config.toml
hidden_size = 192
head_dim = 32
intermediate_size = 512
hidden_act = "swiglu"
rope_theta = 10000.0
qk_norm = false
attn_scale = 0.177
parallel_block = false
learning_rate = 0.0106
lr_mult_down = 1.5
beta1 = 0.9
warmup_steps = 200
decay_fraction = 0.698
train_tokens = 285000000
max_steps = 8698
MLP neurons of a small language model. Each row is named by its layer, matrix (gate and up: input weights) and neuron, and shows model dimensions 0-191. Each number is 500 + 40 x the weight over its row's rms, rounded and kept within 0 to 999. Numbers have three digits each. A neuron's up and down rows have the sign that makes its largest values positive.
Before each neuron's rows, "fires on" lists the tokens most often at its 100 highest values on Wikipedia text that the model never trained on.

fires on: " until", " during", " By", " of", " at"
L4.gate83:475437523563522541450462478555513441516548516464513502502451480603463504478517549554417542516492508488496468520547531452458490467510516568458498572491536425558503532572488481470558489518510518490506448459563472528482558469547545528532530461528500434602528476579503570479444444461435490578516533605446467500504476496468457518486487568428496498552449479418504500420522487511477519501569471431458526519485466530525568521455493456486472446497482496463462499528528526511431505497473515430553472436510539517488504516512486601457511503547549499494556464467500494476530570494482530500
L4.up83:527497513459505479580483540527468436541543535507461517498449493509435496495551520528480430523523490493556441513517465530477492484541486558445526532491531421514558523499441434500552501459578470530470452474558573549545456511462473497510554506501483394533515530561450609486533487550462483590503511520432463468547513526494485556520428596454522505551533530416515501473494493537453453512517418509444521573475484550496513551459557474430554448494462483482469454515497506483454466507478478526527424445462456469521443560484548508518472521538552495449442475492463548528461546499494498458

fires on: ".", " at", " of", " under"
L4.gate365:518487566492548521538517514516482463521516426490434452510485436481442559414516533487564576551431461497450524491468477488548442595537463500501527548526522459509533424491481424457493512512483491521506523466530564494546509498531530450473481473509522526510491482512480486449521428522463489526544534498456423493444448538526530512464503477549535478519553442561474514483497499604590541520527495516485489389508491548501453442422516421516533456509444585468528520479527485508542479568506523489495470482488488482417514450465431459488558462467468410504488527468427552480570503452477526481
L4.up365:490517485497553506429545413511496479558450488447479507544525469511563486417474543493484575518519497497447516500515484521465434461483526489545527545628567395511534513491486586537486502483505531499496505559482579515538497513466502506503492515508446444593454475459519539519496503456466559550523478504463468465522425534525463557498518542411489463530535486486486540520520456442453581479498537552499581530488458495491488492443480587520483433573466531516467509510433564563508465467546485473559518455559510478535512462539511456416482485507534511525432520464447504515514488510421479449

fires on: "\n", "f", "t"
L4.gate353:472565551494528459494495487479465493463529492530440491491534514472469504443524563535496478496517508534451546448551520501498533512527512519558504501520453498498471515501525552509534484564488508470563490545434427504444499454560522493486476512457544482416476491516461521503524524467558539450480487490504426561471514403485561445460548548512534542512526451536494508477422501531462563451486502487485470473514435490489587575419503477505421463490534503450449567489430547469501521528488496454594551536562586548419415519441471552455453520567517484415507486429567516511543500494501567512
L4.up353:518430544450489453553515516432552539508488442509515554506547515534507464505522548501537480445541440450474561498562461449552475511481526466488429474495526493578510479477500424476485453451507476500514529505556564487543552501496543565465484506585461509521540582473510559483532523509517490498530465462513545479506563517464441521513457490431517564479547516436506501504547508494526463599525403487507540534521508434536565496414498497474480499555513537552491445482468564513553528441548533478458447465528429520432502511648553508518525557527515471555495492549465462451491480529527509504

fires on: " of", "–", " two", "r", "ty"
L4.gate340:517467510540467474495487502481481481566464511588432459477512581564539553465508489553478514574530458499508496475453595494471520503478503532463520485596459468500499508555526499474438479540536463561445545553453498498532511504488496508547509557543448454555424510566464537488522483470569486517555476574498500487506591494468491548565521562521486484567499479499449507501520450427491541543468466471492514544477495521492453530493491517527507483420507513470499520512467490492540581389451536495511492561539505540505446505573419535469481592526548468455475591452481422496514432514480503436
L4.up340:551515517450454454481512505556501514478494496533516523460458514520478574476447411561520465531552493540479460459466475438539536554514521547478582496506447490501537541463515501510427515511499543533489479569430547427514513401524538543504475518525487433565527505590527468456433516512482543503502564573534526556516555509515455623499440544571539512505510523488505511521487498517513477479445416432602571521533510521543475482446454475489483522492463537433541491470421509467440564473470458499542496489493585568484498481465553497581519499514507483498491533513475528460509487450482500456

fires on: "k", "od", "g", "an", "ud"
L4.gate508:503502554550410476460506489562535486500592494468509477504409473426457497460461468469533564501577528492499500589476476509523465476488507478491454487527500478526484496413491462554484468558488548465487551503559537510549486563502512603446512515537476499489538519507452559517481498504377527478455517454454534467469540529535499566517593508464467457535478474548466409507481530482574538573475460526396526568455489541462529484506528533525447580501493510464494520501514463535501452526528545487495437483417518492487449541437519449458486486480511577477563466481451462491500496529528495501
L4.up508:501520497498489482496431431527505464450487555511537487499494586454520467558517600575498514507573458404488567469481574434448437454523527521457467456529568455447544489496544419510489525482437492541499406457553507497476494536484536473445439461482515490514511489455522530492504542514525512531468545527434583485477549582538475512411538491442540505528507515562480534520501506557502503454487445455464512516487570478513483448500504511520520541463498509467510494507459449490538512504499471506474430581531444436534513536501489508442422480471467629529521441504539530502491506562535534525

fires on: " to", "k", ".", " H", "ik"
L4.gate124:497559446532445435489481405474510510539534492457496408502495465472430531486479619451475566494569497452497549476475470507441547485441458555475511516550484501505508401504546467500566419518477492536522524397487527588511512571471478506515506503501474548545483411506530441557498499482476487494475483538499514436512473480528434473505497465536557518510457505504489526467418496531508513502483439438543428578490559542417462530499498526392486515493470441507476490516526481432504554503499546507520498508453515447461478548514437519437489511502484513485505447493522447582452486448503504497
L4.up124:546568527483576523502516555462544506537511519601475444493459512459464551468533504528513510519535568471535474549496507496579499460501564473501427424519539459514548474540494502540528466466508463484526452524485457455493459439514469454415602499435430578568527512407480540453523516463413428440453531503511561491475518528475503439506466477486529432481494540551505578476505476430471545521447498506486528479536503467469515495468468477506525497555461510566458401459533564533472470558538467469483482510439499461498513496458477498511559485580494559484574479498506531517490527560529504488

fires on: " called", "ak", " and", "ik", "is", " to"
L4.gate258:498558468476492479514510523481546375461538526500516520474446500533477392464492541458432522483521482518524415496551436568537479455530463487487553527471471468411483519450520473480485505517474507494474512445530507525510492520531523452431472507490452476581490516520483426449497540493497473446518472539494469509462531477443625519492493440467472567533518459470578477544494492486491484510463508468503482487444537512487527465478544444521487565474509534383572423585458547468552548530475551508495471487435532403439509489551501449499527535574535461532492499489573454506513483467532514530
L4.up258:461514498474531599524477599517547403490469553482524510544431474569495471562494499486532433421489469486471470482522450508513503546563513500517525520467542471374461433526564498528575558494556464425490427420474500545520515561513539461521446514493504554538451545415483462463493550527451475473545509491473486500488496499458478458453486521528461519546495501506529522529524503471445443544485578479569551544516525525498489510505514461442560557474538454517450411482494502480496561517496510557532511463457519461472501528442500417520539533508509502525465443546505532478488405509527484463

fires on: " aff", " as", "\"", "in", "if", " over"
L4.gate139:546563512508533518567538541467590547489487475471519520462464538571491466450490417474519484524538518586557459440552501481480540551555533422558523519493502508514468540478500507481504526528502465509521534526543492522504476463549552515519537451483526543473465443510440472463537550501518477500504497492433606481491506538537490537535571471403398563546545469494478509493539496494526557475523474553449489490434484503533488479523518509535475538498477482507464509544518543580504507527439489425454505556521413460580525536530468598493477586475525464572500479436482576523517516495516412465
L4.up139:508509521469489511580522466518519455521538494561519448579540418527494540524531559496559456423476398504502540511516474489478445519464433498474486498459439429499445545587516464495411457480543528485508562460531544503456550556533485433481457525422449490505590450527489497480478510582466484502468525463448460528519475529482509518427540506512548492560566540495513532560482507502504463548502487478468464485460485511471446471537481532449436545482472444487482542533403511510542441553462498489459568481465472577501487518564445533480563460506484496469488555508449500508562590494483469475

fires on: "T", "ust", " expl", "t", " ret", "onst"
L4.gate487:440397566567516471501443433480478491515458515523494470466422423491426516508469464486510551438522515500512528476452519543557479541472515439514423527485498545502508477543477497536560536541536519517522511524544465488471459501496561518538484557450498542510483534600532533541535545539429510509519531600512451541533527513571542523462469473494490445538442471529530433515520501507503482490527506500542553477460534556540508500515515515501537554645494527467539522481483475569419496483543417446481513538535470471572482520477496556484482509524518501531498465447487612458543439442512545501
L4.up487:514501555433421425482503439541500573521498492530517518519455516549505512486532514489543497413586505498425520468471504434533433499463555435532504445530572454519517458504515491499503499484540443541527499582479418494504448528541489493522409500473495509548514498534464505552500488531447531552490439568536491501411505548508515475488512453448518396537455478505579442585473563546450473574553479498521542540523471523549503469445441528406479548541468570536516494556543483465470537506489450501556528470554507496554429478542457513519510467446476448484496502486502544474514505498533491508

fires on: " on", " –", "born", ":", " -", " from"
L4.gate80:465452480504521540553571504555437523502518542468521493469468527505498424543508515549500540425478530569492456487555497529502447517472467494534564477481539461522568507532537505488503437486447465436529479502436487448459399519531524544509511450452474434488556462472567495503602502548476531584542511444495495481471512521503522521557508477484464504524458485449523518517487524543458485481559519473468543473460533417484564562461507485450579477480525506557619548496594487432425498490461512524458533548474509488439473490438475497449542534555515449476476506438449574482480476552452494474
L4.up80:507434451498579513561527483525492555480503507516473579549467475518472574480614518503582472469535509494505481473542471535493521568521500545437599486423484431501548489510514460463500508463530477492524468511503421505569495513469503504482519483500517543494475459523563529495505463452496568503499580575552456422488519503537457480497451507487482501502507519446512488481462533552575521489477430484473500546425485428461455557518521517483525539520552492521500545472523494461472472517477520495451543601535526490541465522394548532487416421527507416440531510416528541485537510475433539490

fires on: " Al", "iv", " al", " Kir", "Al", "ch"
L4.gate33:526509434487550529531484485496502549484555604546516462552506483484448513504500510541464474529524551519488554486497466468459438468529484473471520483510520438508461542475490543537503528489585512482409495490550461472436432469529515546545533484458495545445428500488501511443437482531478374496514565495451481521577461518476451542416487556560443525452489528504405500515585551419509571503477609508515466495434496478468541463508449521452534482524499521482539476537569392470542438466492507501532467484456508587478490518528517490467486492484550454508458503500469494482543450532468498515
L4.up33:498490477456506524482456490506531466421464562489520470498471514515477478480590467489531463502492507462472477508515554533474548521548471499499494438531581449549556517474564516606489521508451491472449519509525489468526475523497512557530472486558530531494430489521500522469492438522514456539513543515470480432581443560486548537480500500478492493469407502507438522489534452492546493426516508513460531513387443436454559526464495569498546484484491464545417471546455391501489461482501564498565526525492494482423468537575517516469498458474458537553499376519505504472579509544458524578

fires on: " such", " were", " of", " and", "^{", "r"
L4.gate346:505445561476502493490466508502511541487467530527433531496525513540482450375474448497550587440596441521504503491472443457588476529533482498575489494511447495448481524480524514443395553464436489460532451516469510509536434473478509508516513546549504535518517469478520473449463507488574498566544547521544586465543425458442497530507489502385532496500500502495510502495510424557473501460485477504515495445470447493472393529580492484547569524547545481534468541505526445510464521483573467492489530509454495496488450444542477550539490490462526459462483526477487522488394502522470463513
L4.up346:472541491513495515475531464499487517485438537609465454492477435528449488492558498499482526485552541513576449452416474492482485466514471490480532434486493484461490422509492534600516550512509476542441560511473499457455535511459499515593484548465516443535476532534549539479415484483466468489566547473448463496512527516502444482540492548450521437499550472454458540578473444475520492484478478461509488488515474575514527558594456559467546460486464555458520541470530518541412602473488424546532531478564447507480507480491460417490488450506489405453460483464484482488507472507508561475

fires on: " on", " On", ",", "born", "On", "198"
L4.gate186:471484449442593526527513446592477540485516437548532518459430542541469485545520505440459560466560525516487518483531497485496563450475491503579517516538485493486492546572566467455455441513411463499547537429471549462542483500456508559541535521476569452456506539493544553556511514553500524512478503528533405522456432499475484509541515469581486572498403494525477494467488467504586474505519445443498429512539529522556477454476498454498499586522472499495519476549524501442514553483432466443455505511531510522528467541494513469578478473494503420515492482425530497474504533549527552547
L4.up186:532454542449492507540494449506513511468527547491493458488538578439483481448521572473484499463519449501530486474525516492510486568530482485419597467496485553436513452506562492511492500543480560514459481493534537474460459587461516496529501566510526513501473428472517460511527499534502551466496489476542516495518520498495537488498524471489574466471458502465492477450460526521508514516531457472460483458554473511566494489483437466517595402558561511540465506500525537528539396468415536541424566443397495527505450591427502471523558529472493465457406468428548485548550509559538476461

fires on: ")", "\"", "'", "."
L4.gate232:530496516566452508411539571512486457516477539514541557446550501533463541557564519503504488519524577495448449580534477479475540541481492522561572479471533437489535540530521474495464478447502529446554541518488596460508452446532522517539570467509489486528570499523542544497520550581454510525441489485421524507537473440517490511410529470563548490462548440495474522508554444511500439506528539439499435477519492502502491448475524450497498549536463519495531525537487490511523414520556469506492475458506525567520536461383479474460497489450536486429458497535521572449448505546458426524
L4.up232:526522483496545449438590503456534474516484516494520497521500428541507518461534450524488466477523543554404532561506525510420545495532540432439526484499457464530508510511527539539518436521528443477531504453501527426502500526530567458540497507477477514614581537545526458523472476531536518487443535517568552505517435394514468425455540455508557537528534469491492428469511515498422528496481456486549463497477524412520489566497475439526400509539529444529487485489518506489471473488525454440463470510457469487418516494511470498487580567503553479463497493595572515497464516460516466479

fires on: "\"", "'", "”"
L4.gate276:455411471477522533524457515466535461513448517537521489530445441513481510511561557525495509514459535551529437462452514507542496525457479497488465571436438520445500480569510532456499516519437519529553561424511463487504503420523494486523475495480468606488555445510451436496475540416506544524416540477446475465518514499534549466432528416472477488459492487515478519432532482447512550515556523485512556457481526432543578423452481517500512531508546480507501588485559460416482567548546472506501530460442407521511511480469533412461524549519505545537496487470511482515542465461501456543
L4.up276:495460457481524518501487471490494440481492500469537418478444440587550524575560540509484446478451483450420587466493478527512493527533446502478458545494514485514509468510542507551492538525490471509443540478453521515491506482508478532476506454458559565510558485468577522481520505480476486479432518527496503522484584545533498549441463526431530460480535477534487436486508505444457515508421511444517461501467507487547554408556478432442477561530484460536468469504441498489555492449495452503619609471561485438459448496507504444558550557434550502485449505504521565518508470481584500476